MLP neurons of a small language model. Each row is named by its layer, matrix (down: output weights) and neuron, and shows model dimensions 128-255. Each number is 200 + 40 x the weight over its row's rms, rounded and kept within 0 to 999. A neuron's up and down rows have the sign that makes its largest values positive.
After each neuron's rows, "fires before" lists the tokens most often just after its 100 highest values on Wikipedia text that the model never trained on. A number after a token or word is its count.

L7.down704,261,202,186,388,210,199,200,200,231,199,121,244,211,209,209,325,187,182,207,169,177,188,202,184,390,193,237,235,193,196,200,171,202,195,196,203,196,212,189,223,190,269,175,199,198,235,190,191,205,217,191,212,197,210,190,205,214,196,147,201,186,173,222,197,198,186,206,192,202,210,192,190,211,110,160,207,191,209,204,167,190,199,205,199,191,191,204,205,203,207,161,184,187,198,166,251,200,220,197,190,196,182,205,103,184,204,212,207,218,197,208,12,221,199,161,179,212,181,199,195,163,194,145,159,210,171,200,129
fires before: "\n" 72, "-" 20

L9.down700,175,180,236,165,152,225,173,167,147,190,165,151,164,204,191,160,210,155,235,197,210,202,219,190,210,176,219,271,174,207,161,188,243,245,226,213,186,185,219,270,230,223,152,219,256,176,190,151,156,153,190,116,149,226,199,199,192,207,290,203,195,193,155,204,203,186,127,170,184,91,261,228,192,185,212,147,213,234,163,167,267,219,272,210,166,236,254,198,142,197,185,189,161,214,236,230,196,217,183,109,165,222,244,223,129,205,163,164,162,217,181,197,204,219,158,215,212,239,220,138,221,168,179,191,142,238,170,205
fires before: " |" 34, " (" 9, "\n" 8, ")" 5, " (2" 5

L8.down632,145,212,204,277,206,187,199,161,297,166,214,149,237,220,159,132,242,149,210,242,213,254,203,228,222,190,232,256,211,160,333,272,225,164,217,118,112,209,230,137,240,184,273,186,203,232,231,199,217,182,170,158,187,112,239,186,273,244,153,171,228,207,135,190,176,267,215,225,203,154,172,116,180,211,172,205,204,256,201,186,223,214,146,210,183,177,180,185,158,215,146,197,208,173,239,236,196,308,234,172,156,178,212,239,244,217,160,199,218,164,176,185,162,278,176,180,234,244,314,222,137,254,201,234,244,230,154,189
fires before: " |" 59, ";" 7, " /" 7

L9.down723,182,209,167,192,253,231,224,148,222,232,202,283,156,182,184,185,155,148,258,198,133,208,154,186,238,173,163,212,185,180,165,209,215,203,209,208,189,179,233,132,223,215,221,221,277,152,188,261,147,181,203,163,237,222,189,191,227,219,190,240,260,177,118,148,216,125,154,167,171,256,241,217,177,207,258,141,208,172,159,121,189,182,215,116,207,178,155,164,198,201,243,251,226,216,206,179,249,259,168,260,251,203,195,142,260,198,159,179,208,209,211,194,190,196,212,167,160,149,197,162,226,240,168,145,206,274,196,256
fires before: "\n" 48, " of" 8, " in" 5, "," 4, "==" 4

L9.down301,182,226,183,267,238,203,173,201,133,210,203,181,174,119,215,173,161,211,200,191,186,240,152,168,196,249,179,254,178,216,186,236,184,177,208,153,206,178,287,213,199,190,168,171,265,248,161,180,158,217,241,190,210,153,182,197,173,198,174,219,247,270,224,222,277,178,248,122,155,231,225,118,170,272,236,106,197,211,283,152,227,199,171,122,211,180,175,188,148,123,247,167,215,140,188,157,208,202,180,244,191,277,210,63,231,206,212,191,257,173,204,227,191,213,204,178,195,182,166,217,223,172,187,227,188,180,251,187
fires before: "-" 82, "\n" 12

L9.down729,215,182,193,180,191,179,152,196,186,170,196,167,114,213,208,199,265,180,229,132,210,213,145,180,197,226,213,259,108,224,224,167,207,160,234,170,212,209,161,122,176,184,172,179,185,216,222,211,244,147,164,210,239,237,128,187,205,242,143,213,173,171,192,178,146,153,251,154,198,198,156,150,231,130,203,163,202,193,239,197,202,219,229,209,316,169,241,180,178,158,249,138,237,173,232,185,187,163,193,222,179,197,161,119,250,224,244,238,210,160,198,203,225,183,206,236,250,273,201,189,226,127,244,183,286,200,157,200
fires before: " |" 44, " place" 12, " Result" 4, ";" 4

L9.down528,178,235,222,207,145,198,202,186,216,173,248,192,214,148,215,206,159,262,255,179,225,202,156,165,236,249,167,282,189,207,273,251,252,121,159,247,133,122,153,127,201,213,221,170,204,140,203,164,202,246,204,212,196,192,182,190,204,212,196,146,207,222,235,191,234,213,188,338,167,127,130,196,221,241,237,161,159,197,189,249,227,246,150,248,194,183,182,124,157,156,243,87,214,122,197,243,236,217,175,205,178,171,248,197,205,166,218,177,236,219,227,262,227,163,230,170,235,127,236,146,156,152,221,200,152,163,200,164
fires before: " |" 54, ";" 19

L6.down460,194,206,225,224,249,171,235,172,177,179,248,152,222,149,221,176,173,214,243,200,204,223,179,189,201,170,229,259,206,147,202,225,185,227,143,180,207,127,223,243,173,187,270,241,164,201,172,225,228,129,226,241,163,226,200,156,195,173,303,188,202,156,190,206,201,159,195,176,195,159,204,170,188,197,140,169,242,221,139,175,232,189,164,228,180,256,224,178,161,201,222,153,246,211,191,248,212,179,199,195,180,220,166,207,219,204,178,192,181,196,116,205,225,266,182,199,170,146,213,261,182,171,185,149,258,123,260,239
fires before: "\n" 24, "-" 24, ":" 6

L5.down262,215,177,203,186,170,164,212,211,116,259,177,252,215,313,227,200,242,170,244,162,238,128,188,203,249,174,210,191,163,228,148,121,199,213,179,192,211,210,239,213,178,192,151,259,100,192,173,254,165,185,204,256,171,243,237,171,127,197,191,223,229,210,175,151,178,243,196,227,301,204,170,177,177,166,156,142,223,227,231,159,136,313,246,133,207,138,143,201,200,190,172,191,228,195,170,287,211,209,178,141,147,244,178,222,242,208,202,142,176,263,230,160,197,131,142,189,174,215,206,213,170,291,179,144,122,195,177,183
fires before: " |" 51, "|" 18, "\n" 8

L5.down386,153,209,233,213,122,164,195,283,99,166,164,220,230,212,205,168,188,179,219,116,193,242,193,136,244,236,169,171,149,187,125,61,182,226,81,207,207,274,256,189,238,231,250,251,114,214,173,269,227,169,209,241,209,225,256,160,221,196,210,177,158,169,250,102,183,225,208,223,213,253,194,151,212,156,163,151,238,215,236,266,147,292,180,160,207,127,186,196,204,195,227,254,175,229,139,269,273,257,190,158,181,215,217,234,198,241,221,196,196,231,230,197,165,259,192,235,189,183,200,221,285,217,146,235,160,208,181,114
fires before: " |" 27, "|" 23, ";" 16, "\n" 5

L6.down667,218,237,176,302,119,122,147,198,222,253,193,134,240,215,255,216,180,169,140,207,199,176,122,303,187,174,199,142,231,214,233,243,202,230,209,215,154,150,212,203,157,190,194,131,183,209,237,168,194,178,136,131,210,182,184,198,185,258,202,201,217,219,116,242,234,243,123,176,188,199,191,189,248,192,215,159,173,160,170,158,178,314,188,168,235,213,222,237,170,149,196,231,293,159,187,174,176,174,208,186,146,226,268,241,273,232,178,258,222,160,228,230,165,240,184,180,263,200,249,134,264,222,194,254,253,156,200,228
fires before: " |" 37, "\n" 12, "." 10, ")" 6, " May" 4, ";" 4

L8.down734,241,201,207,157,283,205,178,182,240,215,218,205,192,167,147,154,196,133,302,223,272,209,220,144,209,151,169,209,184,191,250,205,229,178,203,232,247,203,260,139,134,217,219,228,208,163,263,244,96,149,219,168,233,166,169,169,94,201,180,183,276,216,350,200,220,196,213,210,185,114,215,184,233,183,237,178,191,218,230,161,221,242,171,153,213,185,194,171,206,119,214,106,163,147,189,239,231,194,216,204,141,196,221,149,218,209,184,178,348,267,201,255,176,260,185,232,158,153,254,211,204,150,202,289,199,236,227,158
fires before: "==" 30, "===" 22, "-" 8, "=" 7, "The" 5, "|" 4

L9.down356,245,246,210,252,230,167,157,239,103,163,238,195,268,221,246,212,209,203,238,174,293,213,229,270,204,203,220,166,287,168,153,292,227,265,208,258,205,107,255,137,257,223,163,184,231,147,216,178,142,166,153,204,231,213,160,245,164,200,281,225,147,200,170,237,158,192,128,256,230,262,225,221,216,198,233,295,191,178,188,147,185,221,231,203,193,239,206,218,187,174,127,224,161,208,273,186,180,115,193,215,226,192,242,193,261,215,168,188,173,177,160,210,167,149,239,136,201,217,176,131,221,158,260,236,184,107,206,196
fires before: "," 56, "." 9, " at" 4, " in" 4, " and" 4, "\n" 4

L8.down495,180,222,254,198,176,201,222,84,171,196,200,255,150,265,167,219,188,220,208,157,166,181,200,160,240,193,163,164,245,196,179,236,228,166,201,207,205,238,135,159,222,215,134,255,259,146,203,237,204,113,241,174,233,196,155,176,162,198,174,169,247,259,309,202,218,171,185,247,188,163,191,201,215,203,202,184,167,165,223,248,152,217,215,218,212,178,177,186,189,159,201,186,215,164,203,136,182,221,171,177,160,224,169,275,256,265,199,147,237,208,254,221,173,146,148,258,251,243,185,213,173,205,206,173,199,182,154,163
fires before: " |" 94

L5.down419,211,140,177,150,172,229,215,256,163,229,153,232,215,190,200,184,145,219,258,170,247,171,236,130,198,103,190,169,137,154,184,208,126,209,134,185,146,218,258,229,213,241,172,273,156,187,213,222,178,233,218,197,235,261,244,173,248,223,160,190,156,125,305,189,239,222,271,195,242,254,175,167,177,160,142,234,198,238,256,213,184,299,199,180,164,195,180,148,188,165,178,183,198,186,173,140,221,213,184,187,195,169,162,220,198,185,187,161,258,235,212,172,268,237,208,167,193,174,183,244,170,277,228,176,164,181,212,180
fires before: "---|---|---|---|" 19, " " 15, "\n" 15, "a" 11, " |" 5, "|" 5

L7.down603,272,251,231,290,194,185,179,183,191,184,166,244,277,201,173,282,209,219,239,186,144,213,180,205,378,143,232,230,173,237,244,208,153,205,146,223,244,238,207,192,226,229,145,196,191,189,204,180,240,231,199,216,177,249,235,207,202,193,189,199,130,208,168,168,175,235,299,235,230,242,184,213,235,157,220,167,210,210,204,194,201,168,161,222,174,217,154,191,197,196,191,248,191,178,167,260,252,207,173,194,180,183,209,134,176,197,161,151,193,221,194,41,195,180,216,156,209,189,167,203,228,178,115,213,221,189,167,213
fires before: "\n" 82, "-" 11

L6.down526,195,227,200,196,191,238,236,170,132,167,259,196,143,208,217,201,187,204,190,254,157,233,161,175,162,236,224,240,195,174,304,146,197,179,195,177,263,146,216,232,244,132,261,256,254,196,174,197,233,191,238,181,222,196,226,190,193,162,269,242,207,176,191,179,160,225,211,222,289,172,196,200,81,196,137,147,180,178,207,187,138,209,130,262,161,215,233,165,250,253,194,197,192,190,194,154,198,240,216,206,202,189,172,215,262,155,193,153,126,183,183,273,126,172,189,233,157,201,145,216,210,273,182,262,212,148,245,148
fires before: "," 37, "\n" 27, " (" 7, " (2)" 5

L5.down162,191,162,156,116,225,176,181,257,178,198,174,199,197,276,170,161,156,182,164,163,180,241,126,137,306,213,117,159,158,188,172,104,200,250,112,275,226,266,218,179,222,222,194,210,148,141,117,237,232,178,233,228,181,283,281,149,209,199,266,141,139,144,217,131,124,168,230,231,275,311,253,169,252,217,219,166,199,217,227,187,231,218,168,165,228,190,265,218,182,137,212,272,219,213,185,262,300,212,177,209,153,204,189,212,213,215,161,188,218,197,219,189,159,202,202,225,216,160,250,149,231,146,175,235,181,164,202,174
fires before: "|" 34, " |" 29, "\n" 8, "." 7

L8.down266,188,253,232,237,174,184,126,236,196,175,229,247,213,169,252,243,176,195,154,223,280,178,210,144,219,140,219,275,153,190,176,215,152,262,197,175,215,104,237,159,151,197,150,168,261,205,182,217,103,165,177,201,256,199,189,152,196,179,251,179,256,195,269,193,157,187,179,226,250,131,200,242,119,166,177,167,173,215,170,254,224,189,268,189,256,225,129,211,195,119,287,125,197,236,198,264,242,286,181,150,240,281,220,272,214,213,156,218,186,202,151,190,245,271,216,201,240,169,227,205,253,142,191,253,192,216,221,217
fires before: "\n" 32, " He" 14, " She" 10, "==" 8, " In" 7

L9.down325,152,241,224,190,148,161,203,204,254,225,175,192,158,149,193,199,147,225,166,218,237,214,237,264,170,145,171,169,205,160,148,238,271,277,200,204,128,205,183,182,173,176,123,176,208,278,203,236,181,225,145,182,140,206,288,111,219,196,208,240,193,155,136,173,183,146,86,173,250,177,142,262,242,262,187,232,210,195,182,235,224,200,132,170,155,258,194,229,199,209,224,212,192,169,221,133,189,203,217,290,204,206,207,203,243,210,212,149,200,174,181,274,138,259,222,241,247,137,190,132,239,253,182,214,253,210,225,184
fires before: "\n" 49, " (" 12, " |" 7, ")" 4

L9.down63,206,129,152,247,190,192,220,133,128,157,170,214,120,180,208,227,199,181,169,200,188,201,133,179,196,187,198,154,165,212,126,167,249,195,199,179,209,300,244,228,186,262,233,232,213,140,169,130,214,207,238,193,184,240,185,214,260,227,250,199,190,261,274,260,231,223,132,238,122,190,142,185,201,229,197,197,178,192,182,209,140,263,236,186,235,130,148,268,203,235,185,175,238,186,204,260,218,170,194,150,185,255,229,209,257,217,229,140,200,224,211,162,168,73,225,192,206,208,262,131,218,243,165,91,165,192,181,244
fires before: "\n" 51, " |" 8, "|" 6, " Re" 5, "-" 4

L8.down321,164,131,220,217,149,209,175,240,242,181,182,175,210,174,191,121,191,200,179,204,238,174,287,210,170,244,186,279,140,159,229,207,231,138,223,221,204,175,172,186,229,227,205,244,286,165,143,145,261,139,210,136,157,182,231,134,244,265,153,202,257,202,266,166,188,180,189,196,233,187,224,224,213,187,137,145,159,181,222,162,272,207,229,187,215,260,177,179,245,174,181,125,219,210,186,176,156,241,204,209,195,165,268,191,267,157,261,230,198,163,176,184,197,238,210,154,236,230,211,205,203,209,187,189,215,213,165,172
fires before: " |" 62, ")" 9, "." 4, ";" 4